Weights of a small GPT-style language model, trained from scratch on English Wikipedia: width 256, RMSNorm before each block.
MLP neurons of a small language model. Each row is named by its layer, matrix (gate and up: input weights) and neuron, and shows model dimensions 16-79. Each number is 128 + 24 x the weight over its row's rms, rounded and kept within 0 to 255. A neuron's up and down rows have the sign that makes its largest values positive.
After each neuron's rows, "fires on" lists the tokens most often at its 100 highest values on Wikipedia text that the model never trained on.

L4.gate688 [126  87 107 111 155 125 122 111 138 127 125  96 153 161 134 139 125 141 128 117 103 109 125 110 154 140 112 111 182 122 112 142 153 109 152 175 107 120 130 146 107 131 121  73 126 106 138  66 114 122 109 157 125 123 179  88  98  94 135 112 115 132 136 123]
L4.up688 [112 134 123 114 170  64 126 100 122 143 106 125 124  96 145  92 154 147 137 150 158 136 131 144  81 136 145 103 132 153 145 122 120 135 154 115 174  63 137 132 129 140 164 104 164 102  95 149 111  89  98 109 151 111 120 100 110 140 155 199 127 163 145 155]
fires on: "ro", "ric", "s", "duc", "om", "as"

L2.gate163 [130 112 120 120 116 137 147 128 133 181 118 115 123 157 122 110 126 140  98 111 128  73 138 132 112 106 174 116 149  98 117 124 128 118 137 144 116 137 127 155 141  75 141 155 140 127 116 149 130 188  71  81 136 117 128 172 162 178 130 101 123  96 203 101]
L2.up163 [107 141 127 141 123 112  99 147 150 126 118 139  77 155 166 112 103  94 126 163 132  81 104  79 100 110 125 127  92  97 135 170 133 145 129 146 151 135  84 176 128 135 119 180 145  59 136  90  88 137 145 145 142 111 144 103 147 144 124 120 106 131 136 119]
fires on: "li", "ful", "ual", "y", "al", "it"

L2.gate167 [127 140 131  78  86 124 192 154 125 117 149 126 125 101 180 144 132 106 131 113 118 121 132 178 157 139 146  98 133  96 132 147 140 165 135 142  98 126  91 129 115 142 132 128 128 121 144  98 140 100  67 157 135  96 122 122  64 125 167 152 167 150 128 149]
L2.up167 [150 152 134 102 127 134 152 169  96 116 127 162 134 139 118 122 124 118 127 140  79 108 102 114 167 149  82 146 122 133 147 151 142 120 113 152 156  68 105  93 108 135 128 121 120 148 134 147 128 134 133  88 108  77  75 124 101 107 173 111 150 133 113 148]
fires on: "s", "ta", "rop"

L2.gate65 [108 140 131 163 136  86 171  95 127 112 128  97 170 108 134  87 140 113 132 142 141 180 137 155 117 158 106 129 127 147 139 123 102 116 148 131 141 120 117 146 148 127 118  77 132 111 144 136 110 137 128 104 163 133 168 132 133 121  90 137 128  87 145 128]
L2.up65 [ 90 102 130 119 143  67 137  87 118 177 158 109 129 126 136 109 138 110 133 145 148 115 128 111 143 171 141 142 102 162 116 132 143 144 132 162 141  79 142 142 122 130 145 127 156 112 105 178 167 109 121 131 158 103 163 121 161 186 158 152 153 130 116 122]
fires on: "s", "k", "ro", "e", "re", " and"

L2.gate209 [143  86  87 145  91 168 114 134 134 153 115 168 145 154 104 103 142 126 108  89 157 119  93 157 106 151 135 140 124 165 102 129 121 122 136 115  98 174 146 114 123 134 117 119 178 149 130  91 129 144 112 163 142 107 114 140 105 131 121 158 146 149 132 124]
L2.up209 [161 101 111 100 140 120 156 165  89 189  91  83 179 101 132 117 111 131  95  95 121 179 132 145 134 161 116 170 105 137 125 141 140 116 177 182  99 129 135 130 120 163 128 131 128 104 148  82 113 136 130 118 113 103 136 132  98 139 108 146 154 135 137 111]
fires on: "\n"

L2.gate548 [151  94 131 141 122 174 142 143 112 146 127 114 174 157 115 128 132 138 106 143  96 133 154 149 118 161 169 100 122 120 104  95 182 125 150 143 105 145 167 144 108 125 103 133 129 128 131 110 153 155 121 129 105 154 156 112 126 118 134 188 128 152 125 100]
L2.up548 [135 128 145 146 153 134 138 167 149 148 102  70 157 104 173 130 138 112 128 132 111 129 165 154 157 165 136 100 180 165 154 109 194 127  84 125 127 138 150 108 109 138  92 122 151 111 163 107 165 123 118 144 108 122 148 153 111 101 119 141 100 161 136  84]
fires on: "\n"

L4.gate261 [124 180 117 128 106 124 138  86 137 144 129 125  95 124 117 179 143 163 124 127 137  92 115 117 141 151 132 114 110 125 108 150 122 121 151 148 113  85 107 129 102 125 136  91 128 167 131  71 123 132 136 133 113 125  77 157 143 106 137 114  89 113 144 167]
L4.up261 [175 147 131 118 124 165 104 145 139 128 132  97  99 112 128 123 137 157 135 129 157 112 144 202 123 133 144 101 119 142 175  90 134 155 128 151 138 140 127 101 134 119  78 149 164 153 142 124 109 133 157 111 138 152 149 126  98  91 127 105  98 119 127 140]
fires on: "t", "c", "ut", "ci", "ce", "d"

L2.gate595 [110  88  94 150 114 156 140 112  88 113 121 118 140 117 126 148 153 164 151 117 114 141 114 102 110 144 128 142 166  91 155  82 128 122 152 126 132 104 107 111 156  90 124 139  90 100 156 108 150 106 118 127 124 138 119 117 147 116 151 161 179 126 153 119]
L2.up595 [ 97 104 143 129 172 155 160 122 130  85 123 136 132 132  84  74 142 157 171  79 105 108 137  83 112 117  75 137 110 106 179 135 134 158 123 107 117 100 121 151 122  91 134 149 151 159 113 139 122 122 167 129 135 138  95 116 123 155  91 135 123 118  82 116]
fires on: "s", "is", "as", "sa", "ad"

L4.gate551 [105 164 127 111 127 117 134 142 112 134 132 120 116 159 101 101 110  75 147 136 134 117 107 111 146 136  81 147 142 107 154 120 124 134 178  87 162 146 160 124  87 105 126 114  99 124 144 104 123  95 117 145 177 146  93 134 115 131 105 124 125 116 186 148]
L4.up551 [161 125 165  94 149 123 151 164 132 143 138  96 129 146 159 113 118 120 136 112  77 125  62 140 136  94 115 129  84 150 128 121 134 113 110  71 114 144 120 116  94 115 115 148 120 150 115 110 148  84 107 118 127 149 146 105  91 109 125  53 153 136 128 104]
fires on: "i", "gi", "il", "e", "ag", "her"

L2.gate28 [150 124 126 147 117 116 141 125  74 130 126 135 146 176 111 105 148 141 116 115 115 152 120 148 172 114 122 148 150  89  96 108 162  96 138 153 107 129 141 131 131 156  91 134 127 140 106 105 128 135  98 135  87 140 123 110  73 132 109 141 110 163 149 129]
L2.up28 [142 145 152 137 107 111 156 158 115 161  82 115 166 118 110 115 141 145 118 147  96 185 120 117 170 138 122 111 148 109 140 143 130 119 121 118  77 129 131 137 133 156 145  95 159 125 150 115 103 208 172 144 114 155 137 140 117 173 143 148 122 137 143 105]
fires on: ":", "\n"

L4.gate290 [ 84  62 121 137 140  87 103 140 164 157 117 156 144 141 141 155 148 147 110 138 106 128 120 100 148 121 158 111 128 110 154 103 165 165 142 113 126  90 125 156 143  93 101 150  89 118 106 104 161 157 169 150 100 112 150 129 173 147 149 183 145 103 138  95]
L4.up290 [ 94 166 125 133 139  60 125 158 148 110 126 132 168 145 111 118 143  93 130 154 103 121 109 125 130 126 166 108 114 108 142 183 128 164 127 162 158  71 134 154 125 107 188 142 136 156 118 135 112 177 156 130  93 119  80 147 150 133 117 111 111 126 136 105]
fires on: "s", "re", "unt", "ad", "ies", "ard"

L2.gate350 [158  68 144 109  94  96 118 123 153 171 139  97  92  91 122 121  98  96 144 131 126 126  91  95 160 116 135 136 147 176 164 118 133 141 153 121  48 157 144 155 128 126 143 103 151 116 166 117  96  99  95 128 127 114 155 103 157 129 155 127 175 127 155 144]
L2.up350 [135 118 174  92 117 118 137 132 106 140 123 130 104  95 162 101 154 131  96 150 126 134 113 109 133  95  99 121  98 123 143 106  85 135 139 130 113 115 149 103 145 129 148 130 160 144 110 156 130 155 111 115 158 156  95 142 146 133 123 173 128 146 150 135]
fires on: "te", " =", "if", "re", "day", "fe"

L2.gate596 [109 110 165 147 157  94 166 130 124 159 139 135 141  96  94  49 111 111 120 114  95 125 130 115 115 132  86 128 136 185 121 143 100 144 128 105 148 126  81 152 148 144 121 132 141 144 131 128 144 158  89 138 117  67 113  98 135 110 133 146 113 152 126 100]
L2.up596 [ 71 156 136 131 124 126 144 168 139 123 179 115  67 115 139  98  91 128  96 117 102 103 101 120 138 152 134 144 116 133 164 124 158 146  96 106 136 117 117 143 141 107 112 163 163 120 126 169 140 120 120 151 129  79 132 102 112 113 151 117 136 122 147 117]
fires on: "est", "ard", "le", "port", "al", "line"

L2.gate523 [156 154 165 138 129 167 113 115  90 122 117 151  82 141 110 161  85 143 129 127 119 128 151  89  90 106 139 150  93 157 145 145 148 129 118 103 116 119 135 117 109 114 177 133 154 168 164  86 151 178 148 164 106 143 101 132 154 107 108  81 111 133 134  66]
L2.up523 [129 112 139 144 110 124 137  92 129 145 161 148 152 135 132 141 114 156 125  59 174 142 117 126 161 126  76 136 126 150 172 127 174  77  92 115 135 133 150 109 101 145 164 104 144 125 122 113 123 159 137 176 119 144 130 123 133 111 160 152  98 126 123  94]
fires on: "\n", "ed", "."

L4.gate414 [149 145 159  97  86 156 167  77 114 128 150 131 115  95 117 198 124 164 117 146 122  99 138 135 136 156 152 140 118  74 105 134 117 136 104 130 122 100 113 121 145 131 129  95 143 121  93 130 101 147 103 152 125 113 161 102 153 120 145  86 118 141 154 147]
L4.up414 [156 120 121 137 114 122  84 101 151 142 144 124 122 125 144 159  94 178 117 136 107 115 173 152 151 140 132 110 128  93 123 160 124 121  99 121  67 174 135 124 161 140 107 151 124 183 118 132 151 139  98 126 149 158 126 144 135 120 124  89 116 148 163  98]
fires on: "---|---|---|---|", "al", "ter", "p", "|---|---|", "t"

L3.gate592 [148  99 134 127 109 125 152 123 130 122 131 132 164 110 103 135 107 113 112 145 139 112 120 121 186 130 109 122 160 116 154 155 155 135 151 186 112  90  84 123 140 123 117 135 109 121 166 138 171 133 128 143 153  84 113 122  93 143 169 139 140 123 164 121]
L3.up592 [160 133 110 157 145 147 120 139 117 127 146 129 125 104 129 156 123 144 122 142 122 138 101 120 163 127 110 173 106 175 132  84 150 105 135 172 123 134 126 136  82 150 169 131 130 122 136 136  97 112 144 151 132 100 171 105 153  88 143 112 108  75 122 140]
fires on: "d", "t", "or", "o", "s", "ing"

L2.gate594 [138 181 140 159 176 137 127 132 132  99 103  97 133 142 101 135 146 123 141 116 123 128 138 151 103 130 106 173 144 128 167 134 152  95 116 111 184 148 152 112 118 154 172 107 135  79 126  80 120 149 127 178  92 186  77  97 140  91 107 144 117  93  89 126]
L2.up594 [119 145 170 158 134 111 133 111 139 132 154  96 110 110 157 137 144 118 131 102 144 157 142 101 125 127 100 142 161 109 125 138 174 126 131 147 132 111 148 131 150 153 127 114 163 118 136  56 123 105 105 164 111 144 132 141 144 128 150 175 114 106 113 148]
fires on: ".", ";", "m", " sold"

L3.gate353 [117 106 177 151 128 138 118 126 123  96  96 105  94 162 118 153 143 146 110  66 141 130 137 141 174 128 106 121 138 150 102  96 147 150 118 137  98 166 147 110 137 101 102 104 111 105 143 122 126 180 109 165 137 133 118 132 135  91 124  71  87 132 160 119]
L3.up353 [126 116  67 157 115 153 102 127 122 102 122 152 120 102 139 111 120 199 145 125 108 112 158 122 142 104 146  60 129  91 106 110 133 137 154 152 119 157 124 114 128 134  97 191 131 151 105 134 133 145 116 171 102 150  94 133 141 158 167 103  86 144 143 119]
fires on: "ter", "tro", "or", "ive", "om", "al"

L4.gate361 [141  91 128 108 109 153 128 144 141 143 159 108 109 119 108 135 140 132 121  81  62 169 116 136 127 104 144 130 137 115 109 140 151 144 152 141 102 123 112  88 152 113 111 154 157 128 113 119 118  94 129  93 136 124  93 123 165 151 175 170 165 119 116 122]
L4.up361 [145 106  80 125 162 154 142 118 154 139 169 118 149  82 147 104 125 114 119 123 176 110 148 107 161 111  80 131 136 114 148 144 152  87 127 192 108 122 132 105 141 124 138 154 154 168 132 131 140 135 134 144 152 106 117 122 124 123 130 111 149 134 104 165]
fires on: "en", "ub", "ite", "ar", "mi"

L3.gate175 [ 95 144 116 120  88 127 112 111 136 121 180 124  85 128 145 148 121 136 116 110 136  81 118  93 169 112 163 109 113 108 157 119 143 168 122 142  92 161 118 117 124  90 139 113 112 142 115 146 124 123 118 149 145 105 119  97 100 152 166 139 130 129 154 140]
L3.up175 [ 75 154 128 100 124 156 162  99 140 161 151  78 116 163 155  80 110 100 138 143 104  81 108 114 110 132 137 156 137 137 162 154 124 135 147  60 100 156 121 100 110 159 159 121 120 143 123 120 170  96 121  96 139 115 132 111 146 120 157  96 107 122 112 116]
fires on: "il", "al", "i", "am", "mo", " |"

L4.gate294 [137 134 142 141 123  88  93 115 117 103 172 124 138 140 107 148 104 119 119 115 165  88 125 103 146  73 120  94 131 135 136 135 147 116 136 155 134 168 140 136 139 119 123 105 124 136 153 130 125 143  84 125 120 106 125 119 114 176 124 119 151 146 164 122]
L4.up294 [137 110 151 155 131 110  61 138 118 163 107 115 108 134 158 138 172 141 116 160 124 112 137 102 102 102 146 146  91 145 117 129 113 131 104 175 170 163 139 160 133  89 139 105 114 101 116 150 113 155 131  61 144 105 137 113  97 147 112  76 121 104 108 111]
fires on: "y", "al", "le", " been"